{
  "n_layer": 13,
  "n_kv_head": 5,
  "d_mlp": 640,
  "activation": "gelu",
  "norm": "layernorm",
  "tie_embeddings": false,
  "init_std_o": 0.0,
  "init_std_up": 0.0548,
  "warmup_steps": 451,
  "decay_fraction": 0.387,
  "final_lr_fraction": 0.0,
  "batch_tokens": [32768, 65536],
  "doc_mask": true,
  "train_tokens": 427200000
}
MLP neurons of a small language model. Each row is named by its layer, matrix (down: output weights) and neuron, and shows model dimensions 32-127. Each number is 128 + 24 x the weight over its row's rms, rounded and kept within 0 to 255.
After each neuron's rows, "raises" lists the tokens whose logits its output raises most directly, leaving later layers aside.

L9.down177 [130 124  95  98  99 134 162 114 130 116 129 118  70 113 104 135 124  99 119 142 165 135 102 109  91 110 144 129 161 177 165 148 145 116 124 171 119  93 155 120 146 131 129 139  80 134 150 117  95 147 134 119 142 148  94 183 118 139 162 152 107 145 125 170 165 102 130 102 163 141 113 145 144 112 138 137 130 160 137 138  96 173 126 166  88 121 125 124 130 128 126 114 102 153 120 117]
raises: "====", " (17", " (16", " (1", "==="

L10.down179 [134 126 143 137 153 113 127 131  99 117  75 159 114 103 117 151 154 109 110 162  51 164 140 118 140 137 166 124 137 124 148 120 145 126 106 113 103 105 158 106 109  94 134 139 116 119 125 107 155 153 134 132 146 116 155 134  73 153 121 173 133 153 137 170 127 162 121 120 116 123 112  80 135 126 151  81  96 131 155 156 146 152 144  85 168 101 108 125  93  82 126 151 144 123  95 144]
raises: ".", ".\"", ".”", "3.", "\"."

L4.down163 [114 162 158 105 147 157 126 157 173 106  64 140 112 143 141 124 116 109 154 139 135 151 158 123 111 128 164 140 150  96  94 122 145 149 106  93  95 113 109 105 118 138 210 126 118 126 147 144 162 136 129 122 179 116 150 106 125  93 145 120 129 138 119 148 157  92  96 101 124 119 103 146 105 115 113 172  90 188 121 146 122 162 149 104 139 121  87 126  97 102  94 116 125 116 131 146]
raises: ")\"", " respectively", " Succeed", " UTC", "\")"

L7.down97 [147 154 138  92 140  84  96 147 118  88  78 123  99 160 122 140 125  85 117 130 131 154 117 116 122  96 137 138 182 162 101  93 115 134 117 163 113 109 134 174 150 104 116 119 129 207 114 123 119 108 164 112 102 110 174 132 136 117 114 106 139 134 117  90 128 119 140 165 124 128 118 131 113 157 155 137 114 110  85 131 126 130 127 105 166 155 141 148 150 169 128 120 138 127 111 156]
raises: "matic", "ted", "ties", "tric", "ts"

L4.down478 [123 135 148 121 148 162 121 111 143  85  87 121 149 123 138 163 146 115 145  96 135 149 114 101 131 147 166 136  91 102 125 121 133 149 105 128 144 108 151  95 145 110 148 131 107 137 122 125 111 118  75 135 158 151 128 189 106 135 159 137  68 128 113 120  96 103 106 108  89 135 120 132 135 119 117 123 123 133 160 120 135 137 114 127 187 162 171 143 146 150 159 141 113 157 128 124]
raises: "^{2})", "\")", " factors", " periods", " times"

L6.down183 [ 90 116 111 121 160 143 133 119 153 108  72 139 112 148 122 132 105 147 159 115 174 117 117  95 148 102 167 135 131 114 118 123 116 142  85 135 126 121 141  88 137 123 162 164  90 112 147 164 113 138 112 115 129 116 152 163 106 171 122 130 147 124 150  90 139 120 123 139  96 118 188 105 108  91 137 142 119 138 208 136 175 131 136 151 139 131 136  57 125 147 136 104 109 144 123 128]
raises: ")\"", "\")", "”", "):", "Track"

L9.down382 [147 141 147 124 157 126 122 171 111 134 103 143 168 110 116 147 158 158 120 140 165 131 106 105 103 136 121 118 105 105  97 142  45 143  98 149 133 109 125 107 106 131 137 125 159 110 145 115 138  94 141 142 183 113 140 123 108 107 151 108 125 137 132 124 119 113  98  98  95 131 161 128 101 167 151 152 115 162 160 115 169 142 139 129 126 150 139  94 126 116  97  98  85 154 134 110]
raises: ")", "\")", ")\"", "),", ");"

L10.down340 [111 149 120 119 134 100 152  69 153 161  76 123 128  79 147 120 128  97 130 146 141 149 111 137 159 124 146 100 165 147 152 137 130 128 121 149  78 124 136 132  98 141 130 148 155 120 119 134 137 133 112  90 138 134 136 126 136 133 102 109 108 120  91 107 177 129  91 178 135 115  91  97  98 183 144 132 124 116 107 142 127 112 135 182  91 167 208 110 120 151 149 112 121 108 113 156]
raises: "ated", "ating", "ations", "ates", "atus"

L10.down52 [111 151 134 153 127 139 135 134 155 157 110 171 129 121 135 144 163 143 119  74 136 140 102  82 120 120  93 114 142 146 116 128 104 158  90 147 104 145 113  92 104 140 115 169 101  94 156 117 115 142 143 145 179 131 143 107 117 127 110 167  93 103 181 107 154 106 128 135  82  81 166  71 120 134 140 148 125 138 198 153 193 147 139 132 104 105 114 108 138 134 114 110 134 142  88 101]
raises: "):", ").", "),", "\")", ")\""

L7.down420 [107 158 140 150 118 114 127 129 159 107  77 133 155  98 138 126 142  98 111 139  89 148 156 120 128 133 125 115 116 172 126 118 149 120 187 128 103 157 108 188 126 116 104 157 121 147  69 105 119 111 113 114 148 136 159 145 121  92  94 138 121  96 119 133 143 116  99 137 137 113 140 116 158 133 133 114 146 152 114 147 144 127 120 144 168 107 133  93 155 103 150 130 125 140 103 141]
raises: "ities", "ally", "ary", "ification", "aries"

L10.down194 [106 145 140 125 112 157 101 135  84 130 103 131 159 158  69 106 158 109  85 132 147 121 150 117 130 196 141 128  97 131 140 104 149 107 122 131 129 112 172 130 136 153 112 135 104 166 175 102 103 121 122 191 130 153 117  92 174 114 162 131  68 136 116 144 107 109 123 115 148 130 143 109  98 132 133 113 135 123 108 145 136 155 133 163  55 126 161 120 135 103  99 117 147 127 118 128]
raises: "\n", "|", "-", "==", "==="

L9.down343 [115 157 152 132 166 102 147 152 135  99 101 128 110 130 154 159 156 123 109 138  57 155 147 118 136 133 151 122 133 146 164 106 165 125 139 119  97 131 106 144  89 115 135 146 104 141 165  81 146 183 136 110 119 143 187 120  49 135 100 155 141 132 165 185 132 151 148 173 148 111 134 122 121 137 143 106 110 143 135 132 151 120 106 114 143 112 105  76 127  99 120 116 138 110 101 150]
raises: ".", ".65", ".41", ".45", ".64"

L4.down217 [123 117 105 115 145 161  83 125 117 113  85 141 163 136 113 108 141 126 102 107  81 114 118 134 125 133 142 143 162 132 131 154 157 112 119 136 119 111 171 100 118 121 111 136 142 154 182 117 141 165 156 108 142 138 109 134 105 114 127 101 106  83  85 125 158 127 121 154 109 140 142 112 113 111 127 150 112 114 122 184 109 127 126  92 140  86 121 127 162 128 114 102 123 135 183 107]
raises: "]}", "\n", "]", "tion", " Source"

L10.down539 [128 103 158 138 165 102 103 112 155 150 155 142 168 154 148 149 184 143 178  76 115 104  99 120 162  91 151 123 113 188 166 171 157 112 146 155 112 101  76 151  76 165 103 153 155 124 134 108 104 111 147 152 139 129 131 126  85 147 136 145 101 174  98 110 118 146 125 105 142 150 122 172 120 123 176 123 125 110 107  97 162 129 121 142 133 118 155  99 153 137 132 150 112 121 125 133]
raises: " four", " five", " three", " two", " eight"

L4.down72 [133 116 147 155 129 119 121 115 106 147 121 143 114 128 156 119 166  85 129 102  92 116 119 138 149 105 128 132 122 129 121 109  95 147 161 124 107 126 121 140 100 120 148 120 111 126 134 119 181 148  92 168 139 149 112 166 113  94 120 120 118 109 110 132 106 123 109 164 105 170 122 100 167 162 142 109 107  99 129 135 157  84 118 134 146 158 166 100 115 102 131 105 152 159 108 125]
raises: "er", "ed", "al", "ally", "ers"

L10.down428 [100 112 125 186 154 130 130  98  96 109  70 143 115 172 118 112 163 115 137 101 106 122 130 125 122 182 139 151 114 116 151 102 122 141 104 140 116 159 103 129 118 116 110 118 187 161 126 162  96 152 117 104 121 126 169 120 125 109 114 140  92  87 129 125 145 148 114 126  72 110 182 122 105 121 158 138  94 141 119 139 120 132 131 113 120 116 145 120 139 160  86 106 136 134 132 108]
raises: "?\"", "]", "\")", "?", "]}"

L4.down107 [141 136 107 156 157 149 158  85 115 169  13 155 146 109 118 144 156 130 106 115 151 112 129 116 141 122 137 142 132 167 100 117  90 123 148 141 115 136  95  90 141 176 111 127 122 116 103 122 151 120 110 124 120 146 108 147 128  95 154 184 130 141 116 110 112 143 142 121 115 133 125 128 109 136 120 112 132 129 159 149 157 150 137 176 119  91 138 113 133 108 101 113 119 145 126 145]
raises: ",", " (", ":", " –", " -"

L9.down400 [134 145 105 151 142 165 134  68 111 157  52 146  97  70 105 125 120 130 106 127 119 115 113 126  88 148 163 130 159 108 148 128  88 111 131 133  98 128 150  96  85 106 122 134 123  95 130 127 108 128 113 161 133 131 118 124 114 127 163 101 132 118 113 112 142 110 126 112 112 157 136 121 127 139 136 166 149 130 178 158 133 126 140 155  76  85 111 118 131 135 110 156 135 133 156 123]
raises: " |", " with", ".", " until", " ("

L9.down291 [ 95 122 133 125 161 149 108  74 147  93 106  90 104 136 134 127 120 100  52 173 159 157 137 125 178  94 125 148 143 128 141 107 144  78 159 152 127 106 131 110 148 103 116 143 111 146 100 169 134  95 136 112 158 130 117 149 113 138 109 143 135 124 123 117 136 141 146 118 182 150 127 127 109 126 142 108 119 117 110 166 109 107 104 108 156 180 130 142 131 160 121 146 162 146  86 130]
raises: " (°", "ence", "ncies", " ===", " than"

L9.down151 [ 92 111  94 137 155 157  95  96  92  87 163  99 116 120 154 157 143 117 124 118 173 118 125 128 133 160 160 144 136 172 133 142 118 129  88 147 109 139 124 145 144  58 118 114 171 147 100 140 116 147 128 108 107 102 107 117 149 121 177 150 152 120 125 100 149 139 110 158 127 141 148 152 111 133 109 150 131  80 135 139 144  86 118 116 140 136 136 129 103 125 113 117 178 142  77 135]
raises: " (°", "tive", "ments", "ncies", "tion"

L10.down326 [116  85 169 101 127 116 174 156  94 101 154 172 105 100  79 141  92 113 106 161 192 101 132 167 113 119 151 164 136 165 123 126 140 105 129  88 125 138 158 101 137 111  95 121 113 156 150 148 158 118 170  95 147 120 158 145 162 132 158 144 123 102 128 129  95 130 143 144  93  80 133 121 127 137 101 118 113  94 128 129  97 126 135 107 162 126 125 127 153 138 118 143 132 141  76 131]
raises: " of", " de", "–", "p", " +"

L9.down275 [116 158  89  96 199 108  72 118 128 139 179 133 132 140 158 122 168 109 145 176 120 164 115  90 129 122 128  86 146 156 119 136  99 116 157 142  76 115 126 158 149 120 170 106 140 108  90 116 151 128 111 140 123 120 149 129 110 107 138 112  92 130 118 116 113  79 154 128 118 124 142 125  98 184 150 129  94 125 142 164 107  84 133 152 143 124 122 148 139 117 122 142 133 133 143 141]
raises: "ated", "tive", "ates", "able", "atus"

L6.down593 [ 79 123 154  80  92 143 121 115  90 104  71 112 112  89 121 144 125 161 116 142 141 133  99 117 127 108 108 136 159 133 148 146 137 105 115 112 117 112 127 121 124 117 163 137 149 136 142 120 151  95 132 148 154 116 161 126  95 112 146 107 102 137 104 121 124 103 133 154 132 140 114 120 120 128 116 132 131 158 107 144 128 125 133 146 120 143 127 129 143  98  91 130 118 149 161 100]
raises: ").", "),", ");", ")", " until"

L4.down141 [132 130 109 121 134 137 124 142 120 132  68 130 129 133  94 142 149  99  67 106 101 128 117 162 130 165 119 135 140  86 152 122 136  83 118 116 110  81 120 131 129 110 130  93 118 169 166 108 148 125  96 115 164 134  98 119 152 114 137 113  94 135  83 112 135 140 133 134 127 123  98 137 126 133 170 147 126 143 123 127 114 145 114 155 148 111 103 170 151 148 115 159 109 153 130 124]
raises: "\n", ".", " |", "/", " ("

L7.down485 [141 106 151 116 138 114 126 104 177 114  47 148 137 116 129 144 162 124 109 147 113 108 149 167 152  80 165 111 125  56 116 159 134 100 144 158 155 125 136 163 131 106 115 120 139 139 163 113 109 166 123 118 158  85  90 129 155 101 138 143 111 158 119 155 110 128 123 143 121 138 167 132 169 129 157 118 128 125 108 109 128 135 151  86  97 127 101 107 129 128 101 133 128 124 104 150]
raises: "r", "l", "ern", "er", "ro"

L10.down495 [141 153 127 134 150 129  92  56 158 142 137  65 120 112 150 172 137 110  91 103 121 162 165 103 141 138 120 117 135 143 123 133 126 140 114  97  91 131 125 137 133 129 109 124 165 133 109  90 156 137  98 121 113  95 179 149 159 143 105 142 121 145 166 103 146 139  91 152 129 125 167 112 138 137 135 117  75 138  87 123 109 121 151 125 128 137 153 115 124 117 128 109 120 155 134 159]
raises: "ed", "al", "at", "ing", "ous"

L4.down457 [128 125 144 132 180 134 131 115 118 134 103 152 136 128 116 141 133 118 124  99 140 154  89  89 123 132 174 125 118 105 127 149 130 160 103 117 102 150 138 130 106  77 155 138 164 159 145 120 146 130 121  93 117 128  32 132 131  97 170 121  78 138  90 107 167 176 111 130 128 110  99 111 128 115 127 147 133 144 141 119 110 109  95 151 143 102 142  88 135 183 114 130 162 167 164  90]
raises: "):", ")", ":", ")\"", "),"

L2.down637 [155 134 148 118 136 158 149 113 120 131  95  87 143 120 106  73 185 123 112 156 131 136 120 129 118 120 152 132 141  82 164 109 112 107  99 126 121 113 127 124 110 122 127 136 137  94 174 161 105 117 138 143 171 139 133 152 120  93 120  87  97 145 119 132 105 147  75 112 118 131 104 110 116 151 128 138 150 116 179 153 114 128 134 179 121 109  98 108 122 135  76 132 139 133 113 106]
raises: " |", " =", " (", " ===", "\n"

L6.down232 [143 106 143 148 144 141 133  86 127 102 144 117 155 126 153 159 120  70 107 125 124 172 118 142 141 100 128 126 113 130 131 149 123 135 152 124 102 117 137 121 127 122 144 164 146 109 128  98 153 132 104 119 157 138 169 137 181 142 104  91 153 110 184  88 101 128 139 111 121 126 105  70 137 135 126 111 127 129 129 109 134 126 112 127 140 155 160  95 148 110 145  96  98 116 128 112]
raises: "ated", "ing", "led", "ating", "ed"

L6.down542 [168 149  73 157  89 103 108  98  92 119 214 148 132 114 104 149 169 136 147  97 117 170 145 158 155 106 151 161 140 145 122 139 123 120 150 121 116 122 125 135 122 108 109 133 133  87 144 124 123 117 113 130 109 136 171 123 139 159 178 120 127 125 114 113 134 110 148 135 112 142 147 169 124 135 164 124 144 130 145 158  99 130 119 119 150 118 119 130 141 123 128 138 163 138 101 134]
raises: " and", " ==", " or", " whom", " Position"

L2.down115 [152 112 155 129 129 114 101 145 150 112 175 118 107 124 112 152 165 135 144 107  90 142  70 125 119 121 133 141 143 145 135 143 126 151 118 140 105 116 105 183 132  78 146 157 126 110 162  95 110 122 191 157 115 102 137 132 106 113 115 123  94 133 168  92 132 127 123 134 149 104 132 140 139 143  85  81 120 126 155  98 134 143  84  83 148 105  94 145 159 152 122 129 121 123 161 142]
raises: ".60", ".65", ".45", ".64", ".41"

L9.down603 [147 117 116 146 160 138 113 127 195 128  81 161 103 135 106 158 102 137 137 144 141 114 116 124 114  99 140 133 125 144 139 120  97 156 135 124 118 143 109 152  98 117 112 119 145  97 103 109 123 146  95 129 138 158 101 132 175 159 146 147 136  97 120 112 116  89 112 153 143 117 126 127 155 150 153 147  83 115  99 143 117  82 117 132  99 158 150 113 156 134 134 106 106 170 154 130]
raises: "\")", "),", "^{2})", "”", "):"

L7.down553 [114 133 145 141 113 151 135 131 112 116 160 157 121 132 115 143 136 126 122 138 136 100 110 150 137 114  82 132 117 146  64 136 147 125 139 141 112  99 166 154 195 136  76 126 137 122  95 135 151 130 125 141 123 125 140 120 145 162  89 130 105 133 127 123 103 126 128 152 156 111 138 103  93 138 160 120 129  97 141 176 120 133 136 139 150 171 146 149 119  99 121 106 152 122  92  90]
raises: "ress", "aged", "ologist", "plic", "roy"

L9.down100 [133 132 140 129 131 178 115 176 182 109 115 127 145  93 196 121 129 179 123  94 145  69 133 124 144 140 122 144 158 116  92 161 144 110 148 113 124 143 114 142 179 113 126 132 135 113 118 105 192 144 151 140 175 106 133 123 117 109 113 135 112 111 136 116 140 131 109 141  85 113 133 138 118 122 127 149  91 155 117 119 104 152 136 110 141 133 143 136 168 132 128 147 118 106 139 163]
raises: "ment", "ments", "mouth", "anda", "cea"

L4.down419 [165 150 153 110 135 116 116 122 103 126 130 134 143 170 143 124 150  88 125 104 132 128 136 132 128 192 104 146  91 132 127 160 146 151 146  97 151  78 115 141 144 149 119 102 159 113 136 122 148 144 112 100 123 127 136 119  91 162 107 123 121 192 143 139 140 139 131 108 104 146 137 119 119 136 110 171  94  80 112 108 180 114 142 202 136 145 130 134  92  82 113 135 124 123 132 109]
raises: " two", " one", " another", " three", " a"

L4.down594 [141  91 148 136  92 125 164 134 116 130 110 152 148 116  90 158 144 173 139 135 107 112 130 155 187 128 150 128 132  83 100 182 147 171 106  95 158 129 143 169 116 125 109 133  95 149 144 117 130 145  85 136 148 117 143 142 129 116  93 154 116  91  99 139 148 119 108 162 108  95 146 167  98 142 151 162  90 120 110 108 116 140 105  79 140 141 114 118 118 127 104  96 102 156 110 121]
raises: "r", "l", "n", "ren", "re"

L9.down102 [128 121 156 197 158  94 123  82  85 112 134 123  89  99 117 144 117 107 134 121 146 100 126 154  87 167 118  99 118 138 134 107 137 137 129 138 118 106 158 105 143 141  79 121 111 148  78 161 156 119  92 141  96 140 111 125 138 122 132  95 141 126 119 141  77 145 114 188 135  85 153 146 131 137 139  93 199 115 120 150 153 117 112 108 164 142 139 117 136 141 152 134 193 147 125 129]
raises: "-", "er", "age", "ed", " who"

L10.down211 [136 131 109 117 122 127 157  90 156 120  82 150 100 133  86 164 112 122 134 115  72 156 129 104 102 110 139 101 158 147 113 135 132 116 126 131 121 142 155 117 124 120 132 131 148 105 128 173 127 132 111 141 167 120 145 111 109 161 110 131 139 142 120 169 140 127 120 132  98 138 158 101 139 136 121 167 109 144 155 140 126 170 114 128 161  85 121 146 146 155 145 142 135 172 123 148]
raises: " respectively", ".\"", " same", ").", ".”"

L9.down445 [143 150 132 146 122 134 145 126 151 138  66 122 104 132 141 128 115 132  89 102 124 105  63  71 128 108 159 158 141 159 134 156 122  98 149  85 129 101 134 101 155 150 119 201 153 126 127 162 118 122  79  86  98 123 146 144 104 150 137 164 152 105 106 118 126 109 142 144  95 103  85 135 130  95 169 120  97 126 141 108 138 141 122  99 141 164 126 116 145  98 152 130 140 108 156 158]
raises: "ment", "ments", "ster", "...\"", " whom"

L9.down147 [ 90 133 143 117 132 100  98 123 144  88 100 125  95 100 135 135 116 116 109 131  91 125  91 133 174 139 136 122  92 114 103 143 161 117 144 123 153 115 127 137  92 151 126 141 136 144 146 125 149 151  99 139 136 105 107 114 128 136  92 115  92 161 163 111 118  86 114 147 130 143 116 148 123 119 105 105 112 163  96 151 144 125 148 156 145 117 127 127 128  94 146 106 150 110 129 117]
raises: " there", " they", " it", " although", " this"

L6.down309 [123 145 132 142 144 120 110 140  84  81 156 136 109 121 144 138 130 113 125 162 103 152 145 170 121 125  92 119  61 122  99 165 125 102 166 128 116 150 127 158 120 109  93 163  93 134 121 162 113 159 165 162 126 136 126 141 110 103 136 113 119 133 126 122 131 102 109 145 206 108 119 160 116 100 107 149 134 128 154 105  96 115  83 128 107  97  95 146 133 140 122  92 106 135 137 141]
raises: "looking", "ux", " 0-1", " 1-1", "stream"

L2.down169 [121  67 149 139 107 152 153 145 116 130 126 105 111  96 141 152 172 173 114  99 120 160 122 130  97 121 137 109 136 113 144 131 134 104 117 130 118 112 113 122 129  92 114  92 139 173  91 132 114 141 124 128 146 136 162 117 157 103 147 147  83 104 132 130 135 102 127 160  85 122 165 136 127 120 108 132 153 140 148 132 123 110 126 145 125 127 115 100 155 105  89 125 138 164 168 104]
raises: " respectively", "\")", "DS", " @", "chill"

L4.down69 [ 91 124 127 168 150 119 102 134 102 172  61 111 113  93 139 126 150 140 122 131 122 115 109 145 176 126 142 147 134 162 141 121 110 121 139 176 121 135 129 119 128 110 132 117 130 156 155 145 135 118  99 142 142 138 111 150  93  97 161 105 134 110  95 147 114 139 131  92 121 137 113 110 119 156 176 113 128 127 106  90 145 131  80 152 147  79 112  94 166 106 127 177 157 144 151  72]
raises: "\".", "”", "ncies", "′", "\")"

L10.down31 [175 165 143 164 118 126 157 123 119 128 117 108 113 102  97 116  99 116 122 155 113  81 104 105 114 138 113 175 135 121  97 111 134 164 133 120 140 113 137 162 128 125 105 184 129 150 126 126 148 116 110 103 132 118 146 148  79 156 118 133 105 131  96 139 120 103 108 129 104 131 127 103 120 119 130 105 145 112 106 122 160  84 133 186 119 100 126 134 126 155 137 139 116  81 161 187]
raises: "matic", "fic", "ties", "sis", " best"

L2.down326 [ 68 149  92 170 159 143  93 138 135 155  80 139 113  95 134 144 136 102 154 130 132  86 172 106 161 173 113 121 142 137 117 126 122 116 147 159 114 118 148 125 132  73 115 139 108 108 132 144 162 121 158 109 152 135 172 143 121 110 130 105 162 126 160 150 136 125  99 116 103 114 135 180 159 111 106 132  73 157 142 133 142  83 158  96 162 154 134 102 163  89 121 138 122 123 112 110]
raises: "aries", "ary", "ical", "ic", "unt"

L4.down83 [158 164 139 160 126 153 170 120 123 152 118  88 139 105 170 109 130  95 101  98 139 141  71 105 106 170 130 139 120 128 181 121 121 131  95 152 136 128 166  85 136 117 120 128 137 136 144 109  65 125 145 125  96 130 103 106 140 140 132 146 103 132  84 145  87 113 111 138 110 152 135 162 106 175 120 140 131 123 139 144 122 120 128 127 124 140 132  64 195 174 112 130 110 122 116  85]
raises: "\"", " the", "\".", "\",", "..."

L10.down356 [156 119 145 151 122 130 144 109 118 133 120 156 129 141  90  96 132  94 136 114 132 143 135 132  88 171 136 152  91 139 148 100 137 143  83 107 114  94 116 130 100 108 120 124 157 131 117 136 120 137 135 118 147 116 142 137 146 128 110 146 112 111 133 123 148 141 105 113 113  63 143 110 128 169 117 132 145 139 130 145 135 144 108  97 135 129 130 121 163 119 130 180 119 101 146 137]
raises: "-", "\"", "\n", " ", "."

L6.down55 [112 120 110 158 152 148 173 148 129 115  47 125 141  87 127  58 141 146 118 127 140 130 123 139 118 129 133 125 121 136 144 155  95 108 146 145 188 122 100 136 106 135 141 162 100 116 108 178 146 146 121 141 151 141 111 140 139 151 145 118  89  91  88 122 103 120 133 141  80 120 131 122 114 154 137 118 148 135 167 175 119 117 109 128 137 126 162  82 167 126  96  94 128 119 123 120]
raises: "\")", "\"", "===", "—", ")\""